Part of a small language model's weights: vocabulary 8192, rotary positions.
MLP neurons of a small language model. Each row is named by its layer, matrix (gate and up: input weights) and neuron, and shows model dimensions 128-255. Each number is 500 + 25 x the weight over its row's rms, rounded and kept within 0 to 999. Numbers have three digits each. A neuron's up and down rows have the sign that makes its largest values positive.
A block is one neuron, or neurons of one layer that tend to fire together. After each block is what it responds to, as a language model described it from the Wikipedia text at the highest values.

L8.gate43:473525483552517465475502445498508481528485490476466507512490478496526494481482499490511496489516563474487535498541529516491523511479487484469528515498446515495544497527469496477504522509467523495524451540482523534502510508536440509475455464493478527527509462503504491543485505529509536507524497509510496501502496472505576456490431538513526489484524490500500491520497528465444506473477
L8.up43:521511483523497536508548503472539480529484478475489491548517487518586482486485503513553439492511549519455443486478530487468555525490465468491522466520496508497495501456505491528525509507515432465471494523493515499507479497522497487506485525523492530485498519486518514474490515499479494506507490540478504499520525497499487485474480501524504526552514500493542509500458535512514519496509
L8.gate159:475519494494534498531503463511516518532532517509513519499531491484513503518495525527489468450487502515467487494525469506492499483496469553515493518479498486492560460503496489484499525479517482465515456509514493476503535507469477519489527482526514486509541474504504535520447533484539520541504516533542517512481474496476499482511530558465532492487489538506467467534477487516501520547528
L8.up159:492536482529503456527481477489557532522535514497485503454544511487538471512502514487478473472466529485464468503507527502479511480491478510503466514510459497545469520530508531500524535517509528501488482500559491499504493472515480513504493547492485529433479505475522535495507509512484475528475480502555492492489490498522495521473506527504522465488489519451480487518580521547501445499484
L8.gate216:460553485524525537500491501487519515559511549502510493523531471485532546515461496504501490487528527497519504498508489519461529492529517524488503494492494495466569546538507494482499524506496466492489447483523508523473558563553458503526452520497507551478534530480517500515485507463512523513506513527533459477513500491516458537491543508489510433508491522508538507507518506486508521516485
L8.up216:461499490529504495514503501478539469504515487505504468503443498503480546531446492486501459496507557481476510499534495467496498523479514507517517492520499517491526542496502509511516481499504468523500531535533517519511532485517523526464505494479507512474511469512520522529454504490491529519484469479529473445524514486462519535515512536468505525457523515448500485507515492525446492506525
L8.gate708:478479491524479492499521462470505512524459545549537478496524486544506555538507475538490476474486522495536531484474509509512528524504487498532529495486517513503527516463501516497455460500490461447552484497503484507509534524505492513479507491491488502460498537470536490522485523500523492512514484491513456522467448495477485490433504503476503499505514516514512498499515469462520505458493
L8.up708:530495502581539517508486481461499456521508530497469488492496483506529511503460501531469492494480503523482495484532530477502538509461471483526470491549508507500505499511535515497457471532496521477478477487524491496514532514550504502522475515512520460481517524473537475519549520477482527464510509493502458467485547493508506474459447465488502470482478496522468489502471499480497470475520
Responds to: Role and title nouns. Fires on the final piece of a person-role or occupation noun, often right before a name, as in drum-mer, bass-ist, astron-omer, General, start-er; also weakly on possessive apostrophes and wiki heading "=" marks.

L11.gate49:514474490544491479474517495476545522505487517491478470510524493513511465496473518503515522445498483494507489479533494528510457527494527547494507528492496482446498561501459503510488501499503473493486451480461490480445474522518517482536454473500517547456522496474498492521507492488517513549508507521483500486511498526493499463486480465536532487507485489467514521464500498537490518491507
L11.up49:530485488537474502512494470497510497496499496481537534466479519512532491510486475476487497526507515451480502512492499506506523557458482498508516522507505534461509491547549460538509485481476472506490501487486480510510477488487507450515496520528527514507497500524444528468492479478477493493466490525489460515474521469492508518459482516535480492524498495543519478503432502519482471451458
L11.gate155:491452529510520540522533484533496491521466554500519515463497496499517471481528511518496494513518483505516481477496500547511503504508481477482490497541513481489526462546527539484550523509516486536484479485526515513462501481503484483529516479483503424466485505539514468524474482531499516445462553512466478530494496476459522559508521542515465509536505505480491511462490568532523458500524
L11.up155:486509573502500520496551458480453539535478522501523509464490482516498495506527495489520501492499474519492499507503487524507545522502509498483487512494514507525470473520520521474515506476519522497491519479494514518471510463497492501520517484495494454490488499532487506501529502533521533474466541541484500520497536461480494542520470517524472558518492468469515499448533518483523471478529
L11.gate177:533512530497498478516469478523497506512490561505479483496540475489479467495513477500517527507546501518474513526502522526480459484465501525506509490500500510516499532486528495567460485482472432525487485492519485511537532527474497514482487441469475509494514514480514485475519501458542456514486517524539515502483490498475463511524492527498521456524525491519548485489527485524503521480500
L11.up177:532524543507486513488485476455493547504475525510515518478542458467523505510481510497500513507515523489502454502519532501487500512554519500491517499466480489485473510511507494515499461480486470497530476487514506511527493502530508516510471497517521493542490510524440542469482492513499437492527506514521488464516466455477504526484523516572467520486550524485505463502480504526517519540471
L11.gate210:502512461498514494519506517516492530502511517511496477494490537498454545541480467499499526498515517508554514461545504535526535550476484503451507507462499468492538472499468507508509471524470504473536473468529536476491504513481497487469509504499525488488532528488456501495488490486490511477472501485553484434455511515483543493498479548464476504496515497525530519482521538507518505477501
L11.up210:540515534529481478539537455490488442504460530509480490468499520508506515508469509544511511485460499496530475480527496500524483486513490535516502467497448500445518534533535468524478493495505474509524524488495479503506487459497549484520490524499482495499518482492522489539515466517492506542526516499515525473474563520448501502535487513502537499491508494528477499504490474504479496507456
L11.gate220:490464494545492527518510475477486513490447520513496497528550504512560491506550484550449506520506497502491481464467469494524463526514516529520486502465478479477538478505479544495517506530516460478489463519477487487479473494506499505486478485509482499484490510501484472512454494475542494483483505544464500484476467522463508512508486466501505486495504503488504463469477480507508494468496
L11.up220:471489497501471492431499476496525477498503499512474488493487479493487481565468495477484539514517528510516479490516492542504514510451480497513501475480495515490524530508472519496509517497484499478506464517493477504483513533486526476541501496490520487537487509476505464467479490546548506477479517508487516479542489488484462508544463479479473533527502510512524519507463536526517509503519
L11.gate336:480494489516513531492507491464525547505516517475499518445520496496501498560529528472480488545500510488556511483510519530461471508499535503463486522491479514509507493515491511505529527502470473518521447463486478467499516448493451498499476504524476524516513478492433509486494483488519452514486551512510447480468460489450489512480539531506476519490518552471491468534466478491518476458452
L11.up336:513544514517512488493482532493527489484451536491518500485564503507500513468500527521529505482527511488476504525516513471511543506466511481548488488505492517491526520524510489529518505481506457519475490473495521517489493490519501474498493512491527445488492529567547517503496483525507482530495510464528478492488482482511456506511493490518540533514520464508549491519487520540494490500514
L11.gate363:466495522528496494445457465502474507471496520497503547496519487455497425543528492511505498501506496466507533468508472501473494505475517510514524502464491502486503457522489517497498492492486486524448462501501458449499490453508446502494482532493485490483516481544507508478492498517535496473448509525522501466496507497492525508497530515512527507514525514502529513507507493515534509499454
L11.up363:502471489499553505430473496504442555499482476493499500468541494445525450545549506506518513501499488501510509469492523513483494528451546510491479532468500484481498489484440454484514497486482460527430460469516467493518509470497430505484523518489473463489526486527485521463483494522550507517498476504515491517519505487478487489509486481519490476500519508509550491490476502503514544468464
L11.gate376:501462491524490511526492507484505463465533515526519502481498518478544532502427519538498488498481544506497549481532503528521502509487524488501504468497476470515460498518535505549501479523526464490513495458502513472490494492454506513437460468488481476526483494543495515485527494524479487499496520496555503547472502502475475466509508483514605527512483510489509486504506469511480521497519
L11.up376:514549546514516512516468493496513493535450474500469484454539489461495511478503483457496478482536492496487499470540512493489487459520498482491531528443517493497544489509505479487492530532500493486504480519510487509521570521531486461486520465507504485528537486473444507481449488492505478504485527493549505500491504531517502520496498521525459492541528534473499504482476496538499480502492
L11.gate382:498475499524531557494469456508476482497524475487509501489468547424488476512495484531482510510524465484543479489509487549551449492467476519524524528497462476460498496521502480496491548512491486500498465463484503485476445506497483526491487498554499499522532462533476488501462529483502538525492510511472509515505523516473514484497492480505525487488526524451506559494512521524485521508459
L11.up382:555472475465509529532503504508523452494505536530516508495488496486500512504467508540485488481589503492492464480487518495483499482533504498554539496513545442513499492486525469519483495471505506553496456493485502469465484486503434482491486470526502495548527519513476484533488541497511537518511471519492480507491491497435530485518530496547494486530518506503511537488521477507461489485477
L11.gate443:499541549506497516536520495529491508530519540476498497492512502500527465509458472500496469534564486462502521490475520493496535483496485529517505514528511496503498522511526496519526519502537499482498431523508489470522478555541491518463486513483488528479466459500446535523508506492463466498494510565505520472474474481501466508451546472524484492517539526498531490496507528521537495425498
L11.up443:505493506495495554501488506474495503518509549483510476474502504530529534490504481476471468511485545528453496484504503521456509494505516484474486490443480501494500517499549510531503507500499466519496526468510495517498486493516490477509507464503501511514495525537528513547472500566467461468518516489515509468507463502471537462521456544506477515542554500498533539445512469480536543483488
L11.gate481:482470522512477519510512488494527507493472565507538512476525487534508475486508475485489485492519484499499516487534506492517506495481498491505500515512451488480538546502476465510542522536513454542509493480497533511487538502470517486459507482534506472472493525494448489507510473507495497527453565491490491497499484510464497465508530523517494503540506510519569472499480498516537479510496
L11.up481:502533512525510474463471510498490525515507524506452483503558514500564511514504475491490533515528505526481501431508490578497478496481539497495458502526502517491501475552533513513509504549514487517473478489520501499507478523517492506499498481495516493500499484534489552495502478525503501526503511524513535470478508502496494498477460521550498514520523534456524502523457529478486513453535
L11.gate532:454481538513465483448530500500513532496466490518482504452505548525522466543537496457484460513489441518536513464533492467535503502494503493478478493503486453487492449511471469462487470551536513514507514492528562526505486490501520467505545493476517486489518521538473539489473492500517530509492554474504526537492513496483491492516522533572478531512469491509524484528465542480494556516497
L11.up532:470500527488507470511499488530486551498490549517493477497509473498500493547511454485478509526474500496514486457497473502477490525493502516533473502483485478491521441515456511447478477531519486503499489498548506528515484457485514477481517469526532490439485538582495517497531504475545539501496508490528512517491478512480486465483476490576471516502527507493463494533508551486495485485532
L11.gate674:482516502517503499487487490488497529482483542522562499472522495480505505486515470501544523471486492505494510475507495489513539513474509524457506513528519488484541502532503520469554489524527483485534486514494474479501507516528497539485549519511536468450519459469486522525522517492455556491486516509523492502517520469502483548470486507537505492508502510467490477509504515473510519533514
L11.up674:516497481493517512447507500523551490502510519461508484459501515539452491496525502516483493465465515490479507464511478539512515482504500494516453482533485489482436531546477503496517475492549481498473480483501501517484518460487494445497510508456550467495505548490499479533476525518510493526481527435502489460491445506449515516531468505499503535492480500498515521544521513529504461456501
L11.gate729:531498447503501543483518495453463512539498517482463504476523511496507464468496453552531525455509517468549496467526492542508493526483510538527482510455532509469505499481498506504497518504498464471500497497502512489498497517491490504501493465526506474484526507474468508480522491496509495497479487497499525489499492539444499551505480540520514500526524515497492500498465507475521425506495
L11.up729:507515542503502516534534473551492542509476494517505490498535476471526508510523492553504514494530481472495504469507471541480475543453480482482465511516526499474544512509485506467545503519518445510455480498535508504492514528485495504498519504519528481482462512465466523518497501499513517470466539488527504492459521516510478532478522484534541461536506522513499476486484527512513468473506
L11.gate881:503484493526520481527482489492486524542508516487504475422523472496520466507497470527485528484472487506528501525524516525476475501475467517503477492479454488526458455539514489528496444497494532516516502483466574513527472455478492517490514505501509512495509518510478530517460474486499464526510546503507517452484461444503504474475496517525502466508515535491522503513513509528520491458455
L11.up881:477484534491497512486499486495493473470495561461483528501494488499528507514459532450486514536510491478482485490514493521500543516493494487490520512504443535502567553514492530506553499499547466503480479462505505504509487437501515494471465493499492479510492542543484469547510488486490500516458509492516512524490463473477507522518458468514480550494484434550528476509488503519534493458507
L11.gate970:473459481506498492513485496520494488513483543499528534512519490507475459497526505479520550485529492495505516480489553515497501515501529480509506551463466460485559511520484471515501478516482475495474491451484487504479485470485530493500480494501543509508505535543459478478550475488547469546483520495471519529474508508513509529497494515499519546460491486545491515536468494453438475474522
L11.up970:474508492523487510465525510529526556522531543509527525482569484451449464521532479523485527487517482509472492439497521500521506509523533513441500494517535496488463481516490475473540540492502495528484501492515499475498533520501553498462498507515526477520479535516460517491497484471497492509488493452515510472491496492482469500526521534507507560486526510474520481508482525533468477483485
Responds to: Birth-date day number. The day number right after (born in biography lead sentences, e.g. born 28 October; weaker on numbers in tables, coordinates and times, and on mid-word pieces of place names.

L4.gate479:468500458513531512472484460536481518511462449528544496511498488544534520458470544493524563492466456493511483463503473489483534532499522524491504471493512531557510468557514512480490503517488507473504472543505483478491519499484530503479493495514512507514520465532496512511494488497472483487474468527483484500518494413498516530478533516444464483525473508460557506536506479529472483517524
L4.up479:486508522505509523490486489536435569490468514530488540522489487513476486486493492521499541457506482490496533448514484504491477478505511510521486509476500494465497476501507507502486491522488507512509444511554475495528443483486532497488489494513524510512476487461529506504501517488487555499517490442496524525518473523493488538447530497513499516481484535494493478449489509523459514541484
Responds to: Coordinating "and" between names. The word "and" joining two names or labeled items, such as H1 and H2, Hopewell and Swallow, Aryan and his friends; also tokens right after "and", like his or they.

L4.gate385:516497483524502507505528472517490485494497538511497484486530500560492466508445500542500496443468470480515519523481478490520465524531493514506524528485475454454536524475454521488535480533493518515487487539504549507492510492490479472521505475502529482457499521526477451492530481503505495530493505513530533512471492495474500505450498513504473525519499533525497515492443544523476494496500
L4.up385:517493509469504471479483509443499461499512469465443501517507510533582458496494466500490531526475480501467522483524495539501516462500517503490480495496490532534537485501528508472480476472469455495490488523493516498495509535497510530485490490455521501487467465472515490514499485497461502533516536534495526480483511469492512453551470509489498531491507446493480506514477539497515486446491
Responds to: Day numbers in dates. The day number in a full date, right after a month name or on, in birth, death and release dates (October 26, 1963); also He/he/his pronouns.

L8.gate166:504502486495463504453527473520465544516495513505474522503513519519489490536498474506474531476519497481512531459500518503526526524473500499518498495463544476471518534525481483497494504442480519456557458499509503483510518530508502495503484480453491548462503494498494499546500490510464489494479527526483431488518465514520516514458465479504484530441541459497521511506510520467484563506500
L8.up166:554501526497453485500543476517513544504444515479506513500478511501479485500452488471470530464493442480502501507511468459502502525511553536484499499490508504500458488531479492469523513472504510528495437487478489493506516496509553445508497458494484491518493507498503489533468475528515500484491472514490482484516496482505503496486469464492502555485456494476511521478506490455542554517559
L8.gate599:501490552517473478476500511515522498544514503477518523491549479498512493523507504501513481484516527489520473510489535483469467537484469490496460531489522502482493523491493497506519476524488489533508479467479439513517496487495490501514502489509539530491492555541491468493517509490520516496482485532509508491443461460476506525514495489511499493486433495480517493492534527539508526486524
L8.up599:445527509503526488530492518525479494498470527466490511477519499524552490513488483477539494446498505521486500510483513479501456479495515517501473503522484470517483561500511516479502520478490456551496479492512494505480513459492548481499516524518501551463486536503521498541535486528540492465438479507461510486504525508503486527527490512485539468517531494449501527495488525545507543488486
L8.gate929:495498519491480504484555501501496475553491513506497522493503463480549481513454507529508571444476506466510521493497510493523495500491475504478516534497500504468493524510497482510537457526502512479499466444523457492490535472518522506508492478500504525470510507577473520502517493466505524470471509511505488475487474525448521498494459506479513464509458519514476567501479486495470489480538
L8.up929:521475527490486561477537484514488508497466499543486495503476495525478501490484480511510533463496490502546468494517438519509495492456485508500523535501492467453480504454462493489536453503491470478500482461457480482461487502469517421486490496554510518492460495479512477480508469474497517497459516477491505474492498542490483498472453501500506485545426527465481548485499528460458509511529
L8.gate948:484468476521459451484534477485523504537491487474541489467534528491526500509524482532518543498517512515492524484554530505513498533518486524512468511495514517517501553519473477490532440506501444504501504496484473475520505485506491488499458499476542552466502508525518534512527525547513503466492510441506480467478491493505510512494487488447526492476462520520494518509482542461483485482490
L8.up948:514482539489484513494488502471532498490463495483492542479507452468482530473514513473484525506476546490451489497508485449517473545524508467503472498495502485491457504537532499529517535498524463496486462498513547496475495515495503550490515527496517466523501489508495476545486477482542489505488558549504560491480530500507487479471504517526465483509495469477479526516531496485506522535534
Responds to: Year completing a date. Year numbers or their final digits that close a date or citation, e.g. "born 22 September 1963", "Reeve, 1865", "c. 1665", also table pipes.